From a checkpoint of a small transformer trained on Wikipedia: LayerNorm before each block, biases.
MLP neurons of a small language model. Each row is named by its layer, matrix (up: input weights) and neuron, and shows model dimensions 80-143. Each number is 50 + 15 x the weight over its row's rms, rounded and kept within 0 to 99.
A block is one neuron, or neurons of one layer that tend to fire together. After each block is what it responds to, as a language model described it from the Wikipedia text at the highest values.

L10.up247:72 73 56 29 59 41 68 72 60 72 77 77 31 51 51 47 84 55 75 26 45 38 42 47 62 30 59 53 33 21 65 43 79 66 50 42 47 35 67 36 51 42 45 49 61 60 88 52 85 48 38 45 66 46 50 46 68 62 39 50 23 48 80 68
L10.up469:39 46 49 46 67 47 37 46 40 53 48 39 56 44 39 59 58 38 67 33 53 60 29 28 40 45 63 60 56 52 65 67 61 68 48 38 87 27 89 21 73 51 84 21 49 55 38 59 60 36 46 38 59 55 52 30 47 49 48 66 30 65 53 45
L10.up558:32 48 55 51 46 51 49 48 34 53 38 65 44 46 63 50 45 76 48 57 63 50 54 72 34 28 71 71 04 46 69 17 59 72 55 49 53 49 61 29 41 27 32 42 28 50 59 78 65 46 60 46 37 49 44 20 57 47 42 50 50 47 38 78
L10.up653:73 40 57 36 40 63 51 43 39 56 73 75 69 50 17 37 34 94 11 30 65 66 51 69 42 32 30 62 66 42 58 66 47 39 53 74 31 43 54 35 39 50 26 47 54 28 30 71 65 41 64 88 33 43 55 81 67 43 51 48 64 39 22 56
Responds to: Causal and concessive links

L10.up76:42 63 51 44 50 42 66 34 75 45 51 30 64 49 57 38 36 43 54 28 39 63 52 61 49 57 46 49 61 58 67 60 50 84 70 57 39 65 65 36 63 54 52 33 82 74 70 43 51 71 52 71 43 38 50 62 44 47 64 40 64 71 87 50
L10.up157:44 48 29 60 29 53 60 32 51 40 20 50 50 64 75 33 50 65 53 24 62 45 60 96 44 53 51 63 43 61 59 35 50 64 71 30 61 59 56 61 45 64 12 68 91 61 39 34 65 50 36 60 42 75 60 62 53 59 53 55 53 21 74 35
L10.up184:58 48 62 62 50 35 63 28 42 40 58 41 40 70 33 59 47 61 72 41 49 33 57 76 41 49 33 46 46 35 42 62 57 61 44 56 44 45 52 51 50 70 39 57 83 82 65 18 61 44 30 63 51 41 46 47 51 58 69 35 57 42 60 39
L10.up443:53 42 60 51 62 55 70 68 44 47 46 45 32 41 58 70 57 60 51 64 40 57 43 51 56 50 44 52 48 43 53 06 51 62 68 55 54 76 75 56 69 74 28 50 51 60 49 48 68 78 67 54 47 76 56 61 69 44 59 62 48 60 74 46
Responds to: Person first-name pieces

L3.up1026:53 43 43 56 53 47 37 18 49 33 59 66 68 79 53 66 57 52 56 61 44 61 58 61 47 36 41 41 44 38 55 48 47 31 47 59 28 36 39 52 42 24 58 36 44 48 75 53 69 41 73 46 59 73 44 70 81 27 66 63 62 39 21 59
L3.up1164:77 67 81 64 66 51 56 36 46 37 53 68 41 77 35 49 56 29 51 33 46 73 09 63 10 41 57 44 53 40 65 55 62 58 53 62 33 59 50 74 75 13 24 41 35 57 71 31 59 27 40 79 71 46 49 46 62 27 75 32 37 44 31 55
Responds to: Spelled-out quantity words

L6.up48:40 34 48 56 53 59 54 52 26 50 85 57 36 40 41 66 48 64 56 35 40 68 47 78 44 36 53 55 26 37 64 58 50 66 58 53 29 67 59 19 42 78 55 43 34 39 54 55 68 82 68 66 06 35 68 45 70 37 55 32 51 40 49 67
L6.up141:57 66 53 50 51 33 50 55 21 63 50 53 25 21 37 45 25 53 43 60 43 59 67 59 82 34 38 19 41 34 54 30 61 50 59 30 49 60 44 42 65 58 75 62 63 51 31 32 33 37 44 73 40 38 56 55 55 29 43 21 55 46 17 49
L6.up166:69 67 31 43 32 44 71 27 00 19 68 54 50 52 41 52 36 49 42 47 51 54 44 53 25 38 45 20 47 27 58 40 42 52 70 41 71 61 48 35 58 58 51 25 34 61 74 48 44 52 36 69 56 60 63 56 32 31 35 43 51 42 69 32
L6.up446:26 49 68 55 52 43 55 39 32 27 39 71 70 49 57 54 44 35 41 41 42 45 48 77 59 55 43 54 45 46 41 09 65 50 61 53 31 56 43 56 44 43 56 44 47 58 52 35 27 47 71 55 37 56 48 46 54 16 54 56 42 71 30 46
L6.up490:67 71 37 52 50 39 34 60 37 42 64 42 64 43 24 33 49 42 66 36 22 76 49 56 82 32 55 78 42 48 71 23 21 54 44 28 82 48 06 36 59 70 56 50 41 20 67 36 37 39 81 57 65 47 62 58 72 37 35 48 64 33 40 38
L6.up1043:71 53 06 68 46 22 53 26 51 53 71 72 64 37 24 51 40 64 54 76 24 65 60 40 57 37 55 51 57 48 37 23 26 31 56 49 72 61 39 44 56 54 69 55 21 56 48 57 35 60 58 44 19 41 58 58 66 24 11 58 55 47 39 55
L6.up1119:60 35 37 50 59 46 74 66 28 58 75 43 43 45 40 52 42 43 59 46 44 73 90 68 42 47 52 38 41 49 49 37 61 32 59 67 43 65 59 46 59 55 59 33 81 56 42 23 20 54 59 71 44 64 26 38 60 45 50 40 51 64 53 55
L6.up1265:56 56 46 49 27 54 61 49 45 36 45 59 47 36 40 54 36 47 47 48 20 47 77 44 40 65 61 14 69 43 25 48 60 08 78 48 45 69 46 68 82 68 66 33 37 32 52 33 50 32 68 61 62 53 43 63 43 38 34 52 78 45 49 72
Responds to: Paragraph-break newlines, word pieces

L3.up130:50 49 61 55 40 60 42 45 46 47 65 29 49 47 34 53 78 54 38 57 43 61 27 80 56 53 50 17 56 47 45 32 52 18 57 21 70 50 30 71 49 80 45 63 29 39 57 50 45 45 67 60 51 61 74 63 65 61 33 39 29 30 27 46
L3.up733:39 41 51 59 38 25 39 33 27 62 35 35 55 30 42 40 50 49 42 44 55 84 56 91 61 52 66 29 71 43 52 44 08 30 47 27 78 31 49 47 43 52 52 37 63 80 61 68 39 36 69 59 52 53 32 54 36 63 57 23 63 60 45 60
Responds to: Place-name continuation points

L6.up74:58 47 77 55 59 62 42 54 57 38 66 59 41 52 60 51 51 36 54 69 17 73 25 70 57 65 58 44 54 53 58 36 21 46 93 49 49 37 21 40 48 73 22 43 66 32 57 53 40 63 43 42 54 42 61 40 54 21 41 46 55 72 64 40
L6.up270:14 54 73 42 42 51 46 69 41 69 56 44 56 27 22 45 68 47 45 56 19 56 64 62 51 37 65 27 57 74 65 33 42 14 69 24 79 24 38 33 34 63 48 42 69 57 43 50 49 23 40 32 50 71 34 36 50 47 50 69 47 58 45 42
L6.up515:60 64 62 72 59 41 19 32 83 30 60 60 65 24 77 50 55 24 60 72 56 35 43 65 54 50 67 64 66 52 27 26 57 40 72 35 46 05 65 59 67 22 48 64 58 44 55 53 55 30 85 28 58 60 54 46 22 32 36 63 26 65 39 37
L6.up540:41 66 37 62 72 47 61 42 65 45 49 72 59 70 60 47 30 17 52 67 41 65 33 63 40 57 49 68 78 57 58 51 59 68 72 45 40 60 40 53 20 63 56 45 81 33 57 59 34 50 54 37 40 36 61 53 64 37 36 40 51 72 17 61
L6.up654:63 49 56 61 61 50 52 23 48 91 70 46 46 36 66 68 45 45 31 40 46 61 37 41 27 28 39 65 26 56 64 52 49 44 76 66 41 38 77 58 42 65 30 53 41 50 36 11 67 14 74 65 47 58 55 51 61 45 49 60 26 50 51 28
L6.up906:34 41 21 58 55 45 54 64 32 19 86 45 38 35 34 71 37 47 48 26 35 57 66 53 47 68 63 39 66 60 43 45 36 62 86 37 72 42 37 62 53 66 47 54 55 48 65 59 53 64 50 26 15 50 64 32 74 43 39 68 53 60 60 65
L6.up935:60 51 83 44 34 63 67 07 47 62 62 49 51 56 20 85 54 23 50 85 07 50 23 64 50 43 37 25 77 44 77 44 48 09 57 44 54 50 51 51 37 77 33 60 68 49 70 46 60 72 47 58 29 82 39 33 41 35 28 58 44 53 47 70
L6.up1250:66 44 55 49 61 58 56 41 43 65 74 60 63 53 53 56 37 77 67 29 34 59 36 44 77 81 30 22 70 45 50 60 38 53 49 51 45 39 52 49 29 61 48 53 36 50 71 21 38 52 39 48 45 31 49 61 69 25 40 69 42 54 57 42
Responds to: Final digits of numbers

L3.up173:68 41 74 45 50 30 47 18 51 24 74 56 54 67 25 74 79 35 41 53 26 51 36 75 46 37 50 68 51 29 64 34 48 14 67 39 71 10 45 46 37 39 36 66 60 17 65 42 36 39 59 52 40 60 71 87 47 67 65 48 57 40 45 49
L3.up1136:35 54 62 36 51 53 42 51 68 42 73 46 57 70 35 67 54 59 62 57 32 56 45 78 44 46 47 63 27 39 75 27 50 52 67 69 47 85 38 63 40 74 23 44 60 77 68 54 50 33 31 40 30 61 82 61 29 60 61 60 62 46 58 62
Responds to: Infobox field colons

L3.up309:46 69 47 55 65 37 41 60 53 52 55 66 62 53 68 56 50 51 71 33 50 91 19 67 34 22 72 48 57 64 71 55 40 34 51 25 45 08 29 47 49 43 36 36 19 34 35 29 42 41 72 75 32 43 78 58 41 48 28 60 19 34 61 43
L3.up1288:59 70 33 75 62 34 47 56 33 34 49 44 75 69 43 47 58 56 57 51 46 43 50 83 56 52 58 30 58 33 51 33 62 56 62 30 52 28 17 55 60 57 50 12 06 65 79 35 74 47 50 69 12 48 75 31 50 65 50 65 46 72 57 51
Responds to: Mid-word name fragments

L3.up48:32 56 37 83 43 46 75 61 50 40 81 53 38 71 49 64 58 57 42 22 44 67 32 54 88 57 33 39 43 36 77 53 59 65 56 27 17 51 43 60 35 44 68 62 45 51 52 38 54 77 48 64 45 50 47 39 49 53 57 32 72 47 22 48
L3.up420:55 43 36 71 51 42 40 55 47 47 94 62 37 48 58 63 44 21 30 34 41 67 73 59 40 47 46 65 44 69 67 59 61 61 48 50 37 43 59 66 43 19 42 57 41 18 64 57 58 51 47 60 43 38 39 39 37 58 42 67 66 56 46 60
Responds to: Preposition "as" and fragments

L6.up51:34 72 53 55 52 36 18 60 40 52 53 46 61 45 63 34 41 52 49 55 47 47 43 58 32 35 73 41 66 40 64 18 45 52 69 52 67 70 38 33 50 54 42 25 32 42 66 68 47 63 52 53 30 52 64 38 11 42 48 57 62 50 53 35
L6.up194:53 33 64 72 54 43 57 57 30 16 57 50 68 34 40 55 45 54 46 38 36 79 54 57 55 36 56 52 64 52 50 30 70 12 55 11 52 45 54 52 51 56 43 56 38 52 67 66 39 58 46 42 55 64 38 69 62 31 48 11 32 61 20 67
L6.up238:46 40 46 64 26 51 48 31 45 36 64 47 53 53 33 55 66 41 58 48 41 64 65 49 37 50 61 29 42 32 66 41 60 69 43 58 52 90 51 35 52 60 64 30 47 44 76 40 78 48 52 40 67 22 43 42 56 48 48 36 49 39 42 55
L6.up454:51 58 47 38 50 49 47 33 30 42 58 49 40 67 50 58 13 68 66 37 37 64 64 57 72 37 44 58 63 59 62 36 35 28 56 53 45 89 48 60 71 65 47 43 54 32 58 61 39 42 28 34 63 72 56 50 39 24 55 47 46 58 32 52
L6.up1068:75 72 36 79 27 29 67 49 27 88 51 47 45 46 26 36 46 35 64 56 39 45 51 49 69 32 59 45 49 21 54 40 27 35 56 30 48 78 69 40 56 43 60 49 43 51 48 46 70 61 43 52 45 55 51 47 25 61 46 44 69 34 49 59
L6.up1089:60 65 45 63 64 50 54 59 22 76 32 55 24 59 73 42 78 39 63 48 60 51 45 55 25 02 55 42 34 49 80 36 67 45 53 73 39 42 30 57 63 80 22 48 52 21 49 45 52 48 46 68 45 46 61 64 57 51 43 30 35 26 42 47
L6.up1158:47 38 20 62 60 66 50 38 38 46 39 36 46 33 68 65 32 36 54 38 26 55 68 61 36 64 08 63 59 71 37 69 60 47 56 49 33 94 43 52 42 41 63 32 71 69 59 43 79 51 27 73 31 49 51 29 70 43 59 60 60 36 43 45
L6.up1315:59 55 75 50 68 36 46 58 54 58 40 67 73 55 49 51 13 55 34 60 33 32 45 46 45 43 68 51 83 61 37 36 61 62 55 37 29 36 53 61 57 24 56 50 78 44 41 33 46 45 70 66 62 37 60 33 54 51 56 30 53 57 50 57
Responds to: Preposition "in" openers

L10.up155:80 54 41 43 73 53 41 60 70 50 87 55 53 57 48 42 53 41 46 65 31 61 74 73 48 32 61 52 71 41 38 25 47 36 72 28 39 52 32 46 29 41 30 46 49 35 65 53 57 56 39 25 41 39 65 21 34 52 61 66 35 79 67 51
L10.up269:73 72 67 37 48 42 30 49 59 49 47 63 74 43 67 51 55 62 55 37 34 69 29 92 66 56 38 33 32 74 49 56 42 12 66 10 60 60 29 73 31 56 42 48 42 40 69 55 35 60 38 19 36 59 45 45 61 46 90 38 75 41 49 83
L10.up321:38 48 61 68 40 38 41 46 37 54 52 63 40 62 43 40 32 41 55 48 39 49 32 66 55 39 18 52 79 43 57 42 55 13 95 55 43 28 77 46 38 50 21 57 64 46 57 59 44 58 59 31 60 56 31 58 58 56 58 33 39 56 66 39
L10.up695:55 37 45 46 55 77 46 88 41 29 44 78 56 58 42 66 40 26 29 37 24 66 92 49 58 37 65 48 54 56 64 42 45 45 54 47 41 49 58 54 49 77 03 58 49 34 63 66 47 47 29 53 64 41 54 45 58 53 47 30 52 48 39 26
Responds to: Vote-count number endings

L3.up252:71 55 60 65 40 47 46 06 23 62 83 66 51 69 29 81 54 49 22 65 38 63 35 75 14 33 35 39 55 47 28 39 27 49 77 33 76 48 79 43 51 55 50 32 42 51 62 49 67 47 52 50 36 55 49 39 17 44 38 41 34 46 56 62
L3.up1278:60 50 56 75 47 45 53 44 11 38 67 57 72 46 42 61 64 47 29 47 50 52 32 68 33 38 50 40 47 50 23 45 27 51 75 34 47 57 45 39 42 45 42 20 61 46 50 38 43 59 45 66 45 36 49 42 25 58 39 50 36 54 54 68
Responds to: Paragraph-break newlines

L3.up554:34 41 58 51 56 41 70 50 47 53 63 66 50 65 59 47 66 57 47 44 66 42 61 64 62 45 48 52 33 56 51 31 58 47 49 35 32 58 51 39 44 44 49 54 46 54 72 45 67 46 31 82 42 29 38 73 39 34 72 64 38 54 41 50
L3.up1120:51 63 61 60 84 34 47 41 46 56 59 69 48 38 36 55 64 50 55 13 30 69 44 51 61 82 58 41 57 38 33 31 73 33 55 31 42 41 43 47 53 43 53 40 40 47 59 75 44 53 48 45 38 80 27 72 42 47 64 59 56 62 65 31
Responds to: Modal and auxiliary slot

L6.up295:75 57 44 66 40 50 39 37 63 61 57 75 56 54 47 70 42 54 66 40 32 62 32 53 49 51 26 60 45 47 73 54 29 49 60 40 49 61 75 55 61 50 40 06 57 53 60 60 49 46 61 73 73 50 50 49 52 51 39 66 42 33 22 57
L6.up300:48 55 56 52 52 34 41 38 33 61 52 48 75 56 67 99 63 52 71 72 29 49 46 55 34 13 66 43 28 38 79 41 69 40 46 07 62 48 25 51 56 44 41 39 52 54 46 31 81 38 56 46 27 90 55 62 61 45 42 45 27 40 24 64
L6.up485:63 32 48 49 62 64 46 35 55 57 63 49 46 43 27 60 32 79 31 63 21 59 79 55 24 26 68 52 67 60 52 61 58 21 99 66 38 63 43 55 49 26 32 39 38 37 71 25 51 50 50 81 56 49 36 45 70 56 47 44 28 53 30 36
L6.up621:50 76 76 47 57 49 51 52 44 77 64 46 54 56 38 50 60 79 57 65 57 44 64 59 63 32 46 38 56 50 60 56 26 57 39 40 73 67 48 53 56 41 57 34 57 72 67 80 74 29 52 34 54 54 43 60 55 28 57 79 59 35 42 60
L6.up878:61 94 40 55 38 45 76 31 65 64 44 43 31 67 29 70 48 62 77 45 31 72 44 58 11 59 73 76 73 50 62 51 42 58 42 58 61 53 55 77 39 49 48 46 44 62 46 24 60 42 51 72 55 73 29 84 37 55 50 70 43 52 52 37
L6.up918:48 67 35 35 67 65 59 46 62 47 51 65 49 49 45 42 56 85 48 42 19 35 52 61 52 41 36 51 36 42 60 49 25 35 42 54 22 51 77 58 74 26 40 46 47 56 55 45 48 46 50 87 56 24 42 65 44 48 52 47 27 47 40 61
L6.up1062:83 54 46 50 52 47 56 27 44 42 33 32 38 51 46 54 40 47 77 61 14 55 76 75 16 50 51 56 55 63 79 45 59 53 73 48 61 64 67 30 59 35 57 24 51 23 70 65 51 57 53 50 62 50 27 69 43 64 56 43 68 58 31 24
L6.up1241:48 69 62 63 55 46 40 14 38 44 51 79 72 51 58 55 50 54 71 74 46 53 58 44 59 30 66 30 50 55 47 48 46 64 61 56 41 34 21 50 38 48 54 42 68 42 52 46 59 30 65 45 53 50 45 68 51 29 58 49 58 41 14 23
Responds to: Spelled-out number words

L10.up178:41 54 45 57 62 54 61 39 53 39 46 67 79 69 50 33 42 52 52 64 30 62 47 41 39 30 51 31 35 38 67 38 35 67 47 48 55 40 46 58 80 56 26 32 34 59 47 54 49 34 54 53 40 50 40 47 34 25 43 25 67 60 38 47
L10.up316:80 52 34 35 41 52 53 24 41 64 60 43 28 55 34 35 61 47 38 73 40 35 38 68 45 72 51 41 06 53 40 46 53 64 89 40 53 43 83 46 69 38 44 61 58 48 86 40 70 45 56 42 20 56 57 31 26 25 31 11 35 32 39 58
L10.up688:44 63 37 58 16 43 65 35 40 61 54 52 59 49 45 25 77 57 43 46 25 51 24 57 40 34 50 22 59 51 31 73 67 49 55 40 50 64 67 52 34 46 63 58 40 34 80 51 37 38 53 38 61 70 40 39 45 69 22 47 41 54 61 43
L10.up1281:49 27 37 45 37 77 41 30 31 58 36 64 53 45 54 29 62 37 68 49 51 74 46 59 64 33 25 76 48 43 42 55 53 50 57 29 32 45 46 57 59 44 37 48 68 50 69 38 67 61 37 46 00 25 48 37 73 40 60 58 33 44 72 99
Responds to: Table separators and mid-name pieces

L10.up96:58 62 60 60 49 25 24 44 53 84 57 73 45 23 61 56 23 43 43 51 32 52 19 60 41 57 59 18 75 46 68 61 29 39 99 43 34 39 49 54 46 45 49 34 50 57 50 47 67 37 53 58 27 79 40 29 14 35 60 45 46 57 44 58
L10.up167:56 62 69 61 24 36 34 43 60 61 61 62 48 68 49 25 32 60 48 48 37 60 37 64 63 41 51 55 52 69 74 28 37 46 66 25 30 34 43 53 55 64 20 48 40 62 62 55 59 65 48 50 76 40 51 56 40 39 48 42 50 64 33 24
L10.up530:68 70 67 44 56 38 38 37 48 57 53 57 64 72 60 45 39 68 66 13 23 41 41 66 61 48 53 52 64 69 49 36 50 48 65 32 32 48 49 36 62 32 07 44 54 46 71 48 48 42 45 44 52 68 46 47 50 44 39 64 40 38 52 39
L10.up1260:51 28 63 60 24 49 44 34 47 66 44 79 62 50 45 42 41 56 39 42 34 63 31 52 38 63 77 52 63 51 70 41 53 65 66 37 26 67 72 29 62 22 62 56 54 63 58 23 49 64 51 76 58 38 50 46 66 41 51 78 54 78 41 41
Responds to: Mid-number measurement digits

L10.up550:46 46 47 47 52 60 30 75 33 38 34 56 62 44 62 52 49 50 67 25 52 62 45 35 68 75 47 38 31 56 51 43 39 72 46 45 37 38 80 55 57 58 51 66 71 84 34 28 56 10 42 58 53 33 50 49 50 35 32 40 46 35 49 11
L10.up1105:53 68 52 45 56 47 64 56 37 33 44 64 49 60 47 46 44 45 44 25 48 20 57 31 19 39 75 30 40 25 83 30 34 21 50 46 65 61 61 92 51 65 27 55 44 61 65 47 45 45 76 56 48 37 73 45 42 24 40 45 35 43 41 59
L10.up1128:57 55 36 69 40 64 56 53 34 50 52 45 25 66 47 35 22 49 73 44 50 73 54 48 57 37 22 48 60 44 70 41 23 49 48 28 47 54 56 59 47 44 59 75 91 56 44 25 52 59 28 58 67 30 63 45 69 30 42 32 34 39 49 63
L10.up1157:65 49 36 70 74 29 73 34 30 71 45 39 38 52 23 63 52 58 62 37 32 33 51 42 30 20 35 68 68 54 58 49 56 17 50 42 42 57 52 80 69 54 59 42 68 47 19 30 71 40 60 53 47 88 52 34 40 40 21 63 09 40 20 60
Responds to: Before a year

L6.up369:39 45 60 70 51 54 34 43 62 54 54 87 45 41 57 58 26 42 51 38 33 31 72 72 53 59 60 56 31 72 41 35 75 61 55 51 51 41 60 58 54 39 22 50 53 45 45 37 56 77 41 45 70 74 56 43 45 63 70 45 35 43 37 45
L6.up758:77 62 47 49 62 37 82 50 35 62 62 40 41 35 24 33 46 50 60 50 57 46 37 49 57 25 46 32 49 28 54 32 75 66 65 55 41 42 38 61 62 48 54 34 37 43 54 37 59 46 45 50 72 44 63 64 53 60 68 55 37 32 44 53
L6.up797:58 46 34 55 58 56 61 63 43 27 43 61 48 47 41 59 54 34 21 68 55 69 46 51 62 49 49 55 66 56 43 43 72 58 52 15 63 45 50 52 28 42 62 42 42 58 57 34 40 55 29 70 32 20 45 58 43 52 61 49 65 32 45 78
L6.up943:40 53 42 75 39 49 55 47 38 17 36 41 53 36 45 66 62 33 36 46 49 48 36 75 49 48 50 34 43 56 53 45 56 60 52 67 73 45 55 76 44 29 47 36 61 54 39 29 54 71 53 56 58 57 55 37 50 60 63 57 51 36 39 38
L6.up1188:73 56 41 49 47 55 74 47 50 42 42 70 48 57 43 43 42 34 32 42 58 49 54 55 46 37 49 62 62 64 35 51 38 84 57 43 60 50 53 88 45 62 62 40 41 48 58 60 69 41 58 69 72 53 74 61 26 51 23 39 45 58 18 74
L6.up1248:75 74 30 64 66 73 81 40 57 33 40 36 63 48 39 44 41 58 05 49 46 45 36 60 73 50 25 48 68 55 65 47 70 40 49 91 48 34 47 79 20 52 80 27 53 47 39 52 48 33 30 32 50 21 58 61 60 51 25 36 50 38 43 32
L6.up1285:42 56 43 61 59 55 49 52 58 50 38 54 62 37 33 44 16 44 64 51 51 68 36 49 35 29 34 20 63 61 74 60 79 61 54 75 47 55 29 59 24 37 51 59 57 50 36 31 50 52 22 52 61 38 62 46 34 19 77 42 65 54 34 60
L6.up1287:60 65 44 68 32 48 41 43 15 49 41 67 61 76 48 57 49 52 68 60 49 66 29 69 66 32 47 31 57 25 39 70 71 60 59 45 46 41 72 55 32 56 58 38 40 56 51 50 76 40 33 56 53 57 74 49 57 61 29 35 49 31 23 47
Responds to: Clause-linking "with"

L6.up135:57 70 45 64 48 66 37 49 60 40 61 56 86 40 50 60 40 69 44 43 63 46 75 61 41 41 72 19 55 44 48 30 42 48 49 32 90 55 64 74 85 46 55 19 76 39 71 24 41 38 58 51 44 60 69 54 47 60 70 51 85 29 25 37
L6.up174:33 62 60 57 43 51 43 39 32 29 71 61 52 43 32 31 49 62 55 57 57 63 31 88 65 44 67 69 38 34 44 00 70 44 81 29 59 43 36 54 69 62 19 36 63 56 59 21 61 35 50 63 46 65 72 46 63 55 73 96 45 35 52 48
L6.up403:62 70 57 49 43 49 52 44 50 75 42 80 58 34 27 52 30 40 10 56 44 65 43 56 47 43 23 57 56 32 55 49 36 44 74 27 18 38 69 55 72 29 57 47 54 48 36 42 52 32 78 89 91 37 63 37 41 41 49 34 39 64 61 62
L6.up450:54 78 26 55 55 21 31 59 44 35 54 46 59 53 73 56 47 56 65 39 48 53 50 62 37 36 44 59 44 53 69 22 42 45 73 35 54 52 65 68 44 64 20 38 60 54 61 56 56 45 54 48 61 18 43 35 44 34 60 41 34 40 25 57
L6.up580:34 63 42 63 79 53 52 49 32 50 64 66 46 50 46 40 64 63 29 62 53 48 41 59 48 40 69 37 41 71 59 41 42 44 73 50 55 57 59 65 45 50 55 24 59 44 31 54 26 22 65 56 40 64 73 42 84 54 65 56 52 38 40 64
L6.up700:37 58 45 66 64 54 42 64 30 51 33 76 60 71 47 60 46 55 56 37 65 56 38 51 31 23 49 31 64 35 40 43 53 68 51 31 62 68 73 82 69 51 82 09 87 51 38 32 41 56 64 49 20 53 61 31 59 60 50 56 68 44 35 74
L6.up996:71 67 24 69 68 25 34 44 22 44 51 44 46 79 64 61 83 59 73 27 38 84 47 48 64 67 36 45 57 55 47 21 69 64 68 43 68 69 44 59 29 33 46 49 77 61 61 30 40 48 43 60 58 66 74 61 34 46 71 59 42 34 16 43
L6.up1268:74 86 58 43 40 46 38 56 59 51 23 64 80 59 51 65 47 51 39 35 70 56 20 48 44 43 58 79 75 57 58 53 55 60 64 03 52 39 84 80 65 34 53 36 59 56 16 54 46 52 58 56 55 56 65 44 41 70 48 39 57 27 46 84
Responds to: Month names and name starts

L6.up47:61 32 16 69 43 31 43 42 32 54 73 44 62 52 62 55 40 63 37 50 38 63 57 52 46 79 60 45 48 65 60 46 25 35 56 53 63 70 51 36 46 65 50 44 42 74 52 31 78 46 05 60 63 42 57 58 60 26 58 63 21 48 53 48
L6.up95:54 62 41 52 36 49 49 35 53 57 42 71 64 73 36 36 28 55 62 40 37 67 65 57 57 44 64 67 34 48 31 41 46 63 58 55 56 45 58 37 40 34 40 66 54 34 76 52 37 64 55 44 47 51 45 74 46 32 55 64 62 50 31 88
L6.up189:45 50 57 59 31 37 11 40 48 44 97 59 54 68 53 58 37 33 15 55 63 57 33 76 60 68 56 52 28 38 49 64 49 42 80 59 49 69 66 45 61 41 63 40 38 40 83 55 60 46 39 87 56 48 46 60 68 24 29 42 47 74 45 23
L6.up285:55 68 45 39 44 56 21 09 42 58 62 21 36 53 44 48 30 44 66 64 34 49 65 59 50 38 94 68 11 50 63 59 20 36 71 60 43 47 51 50 80 34 47 41 46 60 62 42 53 38 36 47 56 22 49 55 79 59 27 29 28 54 66 64
L6.up379:43 48 43 38 37 34 47 45 47 23 60 39 54 54 65 54 46 74 54 47 26 41 46 57 60 42 45 32 32 42 55 41 46 35 53 46 73 72 49 37 52 45 36 72 34 61 45 30 47 45 58 55 82 43 64 70 55 40 22 57 49 57 87 49
L6.up601:56 54 71 53 33 41 64 34 46 30 62 43 53 68 41 29 45 68 63 51 51 65 36 63 60 47 76 49 69 11 42 61 47 28 55 76 67 53 68 28 56 31 44 62 51 37 43 37 62 55 45 45 61 59 74 40 63 55 59 33 51 35 36 38
L6.up711:38 57 23 55 10 18 34 45 31 63 45 29 37 40 51 44 31 52 23 37 34 44 29 72 28 33 63 36 45 66 63 41 62 47 79 37 64 72 44 64 60 40 31 46 53 74 59 18 23 40 27 52 37 39 64 78 63 47 54 47 45 56 35 56
L6.up863:34 63 63 46 66 45 43 35 46 79 58 59 30 46 43 58 23 38 33 65 31 43 43 51 25 50 76 64 69 64 49 54 32 57 60 54 51 65 65 65 48 49 45 56 58 77 58 65 75 57 66 70 43 62 60 82 32 60 28 43 50 37 64 23
Responds to: Infobox field colons